From a checkpoint of a small transformer trained on Wikipedia: MLP 1024 SwiGLU.
MLP neurons of a small language model. Each row is named by its layer, matrix (gate and up: input weights) and neuron, and shows model dimensions 341-511. Each number is 128 + 32 x the weight over its row's rms, rounded and kept within 0 to 255. Numbers have three digits each. A neuron's up and down rows have the sign that makes its largest values positive.
A block is one neuron, or neurons of one layer that tend to fire together. Before each block is what it responds to, as a language model described it from the Wikipedia text at the highest values.

Description: Adjective-forming word endings. Final pieces of split words, mostly adjective suffixes modifying a following noun, such as cult-ural, volcan-ic, botan-ical, cli-matic, regulator-y.
L5.gate75:087061115159162097120155181070064140140132156103071096180149173133139166124136094123144172138111148061079132095084198126144166116187092107121139132147069146149118088141138131168132159110121119158115103187162159068045116142110120083146164126130162101100126144188106154089147143067142148126119077071153093029118085162079127091162143098079111157121118113119179064091140163148135047121194131103158083124175149163087133096087101065117152135073103123122113152171097131128109164150128111157169178122176151204161106119104
L5.up75:191087077159140114072135144160149087149138179163072134163119169134148101138152103118132086114189127148134150112134163118172161155108172113166161100114063133115120122109126104165132131143179120182110174074147152112098149142135063078150144100128189210099131099105167090086101131104158156133056141102147169059127129138170156057108147129130121160124151080088170105128150178169093122184088103182166098134163097170145122094089114144082139062099144133155128093156148113118110110180141060124121144134126152129118088104053
L5.gate187:152138150144170092142179080116073141116143117173184103132199145159215131122141145182088109163166131127107172161213144173120097143093066149134145182145108087214124131164173125103111154107140156085136137121126141155137128095099136134080109167158213178119128107134146129095123125155061114136128114115116165069159160163162154086113077159121113109117076168136179091109136185083165089125127072168087156186152084116087108080142134138071054176100120178127103156076144159153108124146149108185115158120128123109137131156152
L5.up187:119130160126202127167104140093097094129100100143098139160128108211136151142153184232166155133140152180094110140120125189130124157091105145092167137131102139121053130163210165084115094101142138128124101133078098082150154089147091203069122142093118196100097097184115159152083103116078145097090080155108137097139117113174151104146072096092161102133053158171119185110141111147154151158086131100140116119146066109120154134117123149074068121208144138154119157123132127087107168110103156144149134148130129168136137180140
L5.gate412:140134103163140115131175092148178130106156150171150123083143138097128122159096159096181186173165111109075114058142121135182122122153115138123060114184146111138155111112146208130101099127157111142139180087105096124151114122145129097117165117061159064088103100134144093169105138110176150170145134182123048125183135111124169103117168131109149060089115131126164085094091124139072158119115127136106137167105139127138115070072175174127122139121181058124094144128161147185100105099110154161118140118155141166118125117160
L5.up412:110110188152106144081138134104136130123156138151117133126120070107129160125154126113143142183134160146102100106188082118139169116119100079132101115095110171167119182112145158098182109099037090070152160102128089112133109192125087155131122090122150103210105129128166090195124180162172117167116175125104142078126092082126136123119170128167182188125124065059123141096110112106157155098104201143098122137109168145166097112105135132127113149103132108066132099164162107095182118124127145128118159156169155218072195172129
L5.gate572:073091109116158164173168124144094076161152138185102107114137149160150065121146144125122102153145149111127127135074086129157137159160085081165115128170136089149129200150103157123092125166137152134067150107095061149147095162149145148120089161147120123140108100117168151148104106086113106114152172144172137109138105159180153151136137113147118076136150155132141115160137186154154064175065134092095110089105103124101121134124106092102132164103149105135102085135139119117088120126166086173101098089061121125111128180115
L5.up572:196163103132156083128169145118171056157131172145121072192129126141172115129089143186140165084080125102089140106073085151181146150122073062090125131134171103099162074136142059109123122121095090087161146119105082159107153154186135157137157104127079133107170116091112157117141135159075131189123144104164089136142063156155139104123095077165121074169124116146069087108150133097116128110155084136211138120164122074095135110110124173108153108088128120134162172062169071123106124177104209174139168129117136099150111140081
L5.gate638:180141176162112171119195181143113094152119093136126138134136165067085137142111146135122092162145116118136115083091107116077133118173157136113205126133077080081151123124101171153090118181129105221135114163124170102044141100116122096145071105104134153142121106103119202072113134131111097163105136142129102123120088167129121106148137123106126116086148083118133087167157123119124143156143163121110133110121159101155159150142143099106129096165133103139138102139114132130087176108099100160156111102200153177134120144094
L5.up638:098161152122187131111151123156102171128113127125175128138125118128148132134175121157078123144146099152113127167118149121072131141134073153154087095077066160167153119132128115059071074126132151137097104139183069108181161139148116123136102166134065091068161142152105128131192103125125080180071137154087127132159103148097147111068109112089176079114128049087071137153138127081111146140115188086152140074171104162118172089122158134125148120120127118128142086104098131116129105104091143157157113113109122087135194144115
L5.gate639:153113064151152079113120101113101164136087138081125166158169114128163147115148137146083173133159123136141109129056109097115161094126114143106134141042195135142068186136128183182054171125101135137140046129085118135218122079186117122128157133104120122136129127076156090132076131124171130137000102141177128118097126135078113122124145100100100140097135078114102132180176122182178105117159154122166150105181119095110136181091163161104115138112159140116148194164162134081079138147161158126173126107056115157103161120115
L5.up639:170139149115137131131131112147112216081079114127123123134191106118116153141159134120179163183130082124168099155085164108157161146168127075109093161127105120158152113192123106153112157055140149121167081061097170183125081186082146137103101186180087147117099146197100109144133163134137138140097178072108078183123120097171139139148173083042133135130183073095109143157146113175118104134103104139087104115126181041080111096129119098112106087119139105111107108085153156155134092136136122122134138101110159089120097142142
L5.gate746:150069150150141144113098189142133149130114082189132127146124149185101099118095121142150120137153072104082133139106128132087129109140107193149129121139128097129177124090131153107141145155094155153145125142134133107099179119058175182141110150093120181151161107090079149104111106216111101164148121137170173156156180053143163152155165130143117117145055153104135141102155136104130121104147186147119121114098146145094111117109108137118182131147166174130140158185117145127122135092068152179119065116210122151138116168106
L5.up746:162106105170201105161140173112118090148147099160180121132098099113100109077141081159163142059145111159165102125135159157107076173219172115159088138130158099107172153157139169137119150068171161181155097132144144105085128178121141112145109100159162110050126102119117080138108093121104104166158103117106200222153158083113121096177167101167107101086137114119140112096053121076122114118151189126141068176117139166112099176100126132150099119127150128096152070177127124106087141096070086113116129095157183164139118164087
L5.gate848:136125131198127079052116076130186175122157166186146156072070130133149166128119124162159122150102109190060132158142073130129144128108067132129110171146118110073122123101127196115179100109106100131145170093154190164098066071110076099137107108118186200181112157144105122162137136108117089149128050144109212111146141132113148100176087087141076170106143166108088093113191127153130089097177188157163145119113112106113059103138148115166153082144061089112100173119150153151153133140119108120131112130104122101107092177127
L5.up848:080133168121094121069143128111106148097111161143149125137094154148116120126072132142104147100144119144141090096152079119161144111138081137139154120184158126141086162203098137109106146070106075116168086100109207105120139158131146142066120089143118177172109151150057143109127121050145089097163131119129071145191095108150137087115120110131133093172107118150128114086156162115119139100133173146168083064069117175093166086136105149127149157116079115091131186172121090137099109089110100097131131151173158115156120065114

Description: Number–unit separators. Slashes, opening parentheses and dashes right after a number in infobox or table statistics, as in 42/km², 316 m (1,037 ft) and 39–27, plus scattered word-initial fragments like re.
L6.gate209:158159097169147131159131163153175116112083109197173151158125103125158115129080141126141073077135121154098105170122159102100091100165120140151187078114152101155058151086128065120121074132156068135121081141131141130124171150130132148123163145142085116109134114129133115122078183165102172145122140157121060164170111186109125174136150115037125129101125123168089118130159082134180127117062049107104143092132144150171167101176134032166122120179113165140143128166099105142136124095178184090154131147061144148148143156109
L6.up209:115062089092107102211102102136145130120114084119141127112144159175116143148131124197130133150155107156138067074166191128124105144111164070089133160107094123159126146149120161187135158085079111132086134134143116175173126153151134124145105114139131162109147088113174092148133096137122140136112175092121153149060201130128104182093143131111183151069084147122090111059099213157097184151164103124114120139158105138153098113121139061086157117138135137128125107093096107150113107167148074125070072151160114162099189110150
L6.gate474:137144031166146095111166112130153087137126153155153139114135164176165143127162112153076147130177166147108184148101136236121142131110096100128080112113162148125114129147176175179146163137118144133178165143092131107140124119121050090127121138143121100153148073086105160088103130164147155139145142086126117127107078113108116157110101082114120120145135102127202134089121097187099141080120109114161107105159153183164107080103119099153160149123080134099081103126133079117095139195136141158086087165161139161078143127198
L6.up474:134067102117086099144195162146094133083094161113129144080126139108103131095079152127173111110112139130115166117123164145165093047082125116157088122183104118077131120126196155115152139213133146061118106083158200109139132056148102147097093094096186094082082106174168140101130129115130100146146131142150118159160110151126140141145111094133092129127134164188135073120138164104159095163106112123138161106104123089098106110111136038163053150140155141097097118074126137133138140210203091115109161074143121101106116106169

Description: Adjective-forming suffix pieces. Final word pieces that complete a split word, mostly adjective suffixes on nationality or ethnic names and on learned words, such as Slav-ic, Peruvi-an, philosoph-ical.
L4.gate148:072137080165172100166078137117209068152105117177139141118158143072166068151144116089107125165188074095107146136173067120120103152127148110131131128147167087101192162180093106129118124132105155097058151051138068110104076161103128155131138100072117096104060135143172165165157080163126120146097175123135171146126130157148086114168062159177119116148103116109152098080100110087093132093128161111149057174200131120103095098125145137103159128146134094072154144126123117074138158156126174075097143149085189111145143195165
L4.up148:086134102139112133191169149137131103137087150127143127079172110080140132114135130123102137161161164134097141150121151129162163111114124091114100130123139101138172072153140163114171135137127170125123168062137147127138086154123136141166135066054175068068141074157139081107086122100132133136170183104146112135131163123134114166160115106135082060159160108113102101067116128190179132146094128123175175155160102128172170116124124149122152146160149113064111167136130143137157204142067136105134148150064159096141164114193
L4.gate422:065154098152130126167080095155168132157111048128130150141097126158109105113085102126197098098150106142132145151178119137042120148149103117117164202105153098156126104187147122029127172092158126076178090096140084141098094097144106104109157094089113127112128144148171100182153117155115048098134138114162129095142097156114158083126116143149041077116121125147105131097091097152143062160130150136131166103136130071072123161141137108140109104133174115091117131145169141178175169164125137115139146187090131166141083166133
L4.up422:144110072128094080104069145130154070100181140107094094210123107119056152111137151154113144117154115136161176138136146054141148101195049150163093136103103163150116111133129220116129099113155104121088106057156081116101085167127136100084138169085153069141081144101079164149143137108096092117132073143112198105159120143103115165147117155120138136124122121149151143067141091112115116097140093132119120171184151102148127129065162068100107090125110181079093108134160145061115119148100098102141092111120195116109132157120
L4.gate456:062045082120127061109121103154154109133129139151115190104148168145145171103145103063145149177135094143113147092132087162132181154145131162144121132114127085172159191096150109046107117152162126103107149062160096088120180136102099184116161178097138088154129109060176134158165069141106118135089167093152136132165126099125163073082144114129121177105083154127125142142169180146122140115157128161090134126147121132087130065074182127161110142165190118146133126163154103099141148198094125211138159115090199136101142123119
L4.up456:175126108139161072166154086127153122132089102140128158109197103147138059182200127113156111126114115113089118130113146130147169132097162129061093121168117078126167152118182128096148158087100104132069091081118094067141134116061093112111096176112093094081150126143095098144153116063154091138130157103075132071099059118151153095141119079099134125133059135131163098123109197138117133137129170065081133108173141127139156132100167101112056154120183081154055098144145108102121128167059041143133113114173164142125092154073
L4.gate798:152102104179136120073123129089153106179121116098099140179098123115162146186148114137145089187120087131127139162103105141135200153093112133151084149121125129129134169075139104169142085208141105148094114122113121173126105131142155101132110154131131135122129075128120144117147145124112110131107113104155128146124145131104175117139126129215128168147123051122162061069171104073149166147072170083090154136124149059110114057121162071135133138114119156131132159159123177110094121144124108123103117104103105158177102128154
L4.up798:147179124132163105151061134095128125143112148188132109115165151136149131127151092083147184178196104134148129136124145162083149159097107122181118110143135123126149094094107183108118155174084137118111096143155123150100145121139104089114175162086120135111083125114126138191086112110139148119107153125087148081120095142060171118133116092158114151043131113147079108110126113082100117136091146089121150067109116137091088137103109079109155069098153104080160152157144105098128099132169072167141109147110148114106179107097

Description: Noun-linking prepositions. Prepositions right after a noun inside a noun phrase, mostly of, also for, to and and (line of defense, Centre for), plus some mid-word pieces.
L6.gate807:119131142176194092106132161171152077130134123110168095113191089104126127074114146143162157127204137098123101059139118113121166145163096148097179132089170161094163117136095184145106125134131184128106091111132134104167137147113061120130079186136147094115179153083102126119169181173098126073106158154114089177103143149131125093141148161073158070112123126122134087164135115078177157098163146101128096063122117099118165133166101116109119125089176103107155151148150123133094149168132107169120076112127153156121148092069
L6.up807:080171139079130101193162160103112149145167144138074130160121151146219161158135151145116112117068168100069096079186153116164096170119069141095124099094098119093123185105052148094067112104145053164127142128216092149101110178106112088053141103100087140135141134115132063141129162076173153144160105168115160084144165106146088091114134147143117153053058091124126141143112098107158135160127106134156134120130082093092158084149130128131085095167144099123082138119139073153133141151143117170129097053068163137097199146108
L6.gate964:154088132170197168147113179154145123138139134142145140115187161124161099108106156156078074170112054107106152129116138072165171105161161116095102088105093142082134070167138167077067135050159147202131153098126111144130142111111174090080127095045151087190118168130108141123163120147186111132132087045078117091172132081120132131117150117119129051108150071128138079169148175148145118112146102115154104063115130109115165130139163136106068141159121078117135158114084134111112079098000090115147095153139103091149133160082
L6.up964:135189091109133112133098116121152135116158146141110123123144148173131124102083067108112158133153110111135179136150208148119121155158085128129166079075061130129195188085089144130129181101086113194109148093067132106107131169104088139118113086107140169097191123119119141141111166141082134152145118157139092106099165108178107129139125167196197122156130136127120167189075155097139146138142162148134149172159111157086150137116140144132153165100142096177127069129100227074125157139082123138133081114163145069109118071117

Description: Final and ordinal positions. Mainly "final", "first", "last", "latter" after "the" for stages or episodes ("the final of"); also word-piece "se" (consequently, series, seal) and "8" in years.
L4.gate431:153139121059142061132182135102122091120176119175116132168165082116125105134164141111107167091150105172128119096135155051156131139143087166068143105101136127078107155109117108138101104096149147160145128118135105089157086112166116175125126184154167121155158085097075152162063177105105108157098084172143137080134086116063121129131142117147142076169145098154132140129149149142091165120126139088123176123202126103143113147180079140137120086083159069123111142117145100097145114171158094139148136158134130157135098094121
L4.up431:118120145133101145063167080133100163157091208180122133101159138103123123174153159132155130129110144115142123139064186172104127162187121229110141112123106059115155117109094125128121108156116194206075111147112169052143166146171064160101127071096151149101202147120130120102081181103150100108131174061120122087094081136131108105097049156106193167133132145172151102094120087126175126124145102158185167105172056101091100139148144184113139106126075121129151142147205099137100150110140101172121103135106129109198133161151
L4.gate653:201143113195072106127151106095119093147117093152165122187150100097141158126150109124109120084101113173171119134137099079114116151122100092141135118114177112079134067076138103078127152161132120180109117150147145132113150125100135118125112135150097130103122124064161121177157136156178152118135200151107132173074089126165111142154148124144209124169111218128123123100092139172193060087132085142140093124082154188126179096197134116118150145126122171123115118093135130061124124118164177184156151092119145164194141130093
L4.up653:132098155156127165154136123113129150140135077161115130090138143126125102082150155144171160112129085090077125139147082158102082111118144116129106097107101158141122099104135152159082150123164137133174130168139060090108134085118143103123110160096143094106127129147091096157112079120107133113140134132096095132113183123108150097122161099120126143096098084139146173103186106128134167174089178161094143119181108109117097147124180128130096090090182141124099137112161135120123157093177118103178132094171133129105150112153
L4.gate777:074078122154099155194122163124106175171126155222059110190132120152103084101110145162170116123094108092134144099093171141155121163130094140110073104151147140053164136114158096084081094110153134150120133154132157085138129139132169098143161092147077152142055085112156091079142068153148152130098104124093135156181110149191104058163130150128157076172126071082164129095116088109179100134124155145140111093142176117095129156144149047129148087152116129117115177117129088142123053115132171174132152127136162093115107185102
L4.up777:104167129159091166085118144125195114097103061151120167105126167120206190199095105157142176121105122116098113148172108170114091106102158094097144116133081113159114097091133139155109097123118129146200146092159199114093087138162155086156076159141149124165164099176130099131130113192126183123114147088085106153157078126110131120089125129161170157122116160166110125084121094127152105174109104094154123097128172069116091118123163156131110095139132103099153075156154121118058210106111122106143115147083108083175128123151
L4.gate952:164127098140228118158117103139080134144130168082145131116092165109100150140176128104120153125094140119123133166127116131151174124196168154161144129098149095146089171107145125171066147177098094129128106186159142132159110053155065156124140090184153094076143139142142094112157165145120118086153138120104098095143063125078123104106160129156065148157115145119183143098156121151121137110070097165169141166108098139136043160130151121088114150169069140098181139147175173080119117164148182128137150112134164118133123074102
L4.up952:142147105147154107125143104105067061144122138140126138106089153122168139131181115142194148104137113154093140166128104131191101048122157152103155163148166159086134114093141121102077143093117060169121161136100134141121115133096071157084067085136140107125079100188142147135117128162196138139167073119168195081150125110125159087079097164143130132115129151098140149119108140155139113130134158101137097147116103187131132105124194101148161117182104141129145159110202101088161167135174147175126166139082194106161202165118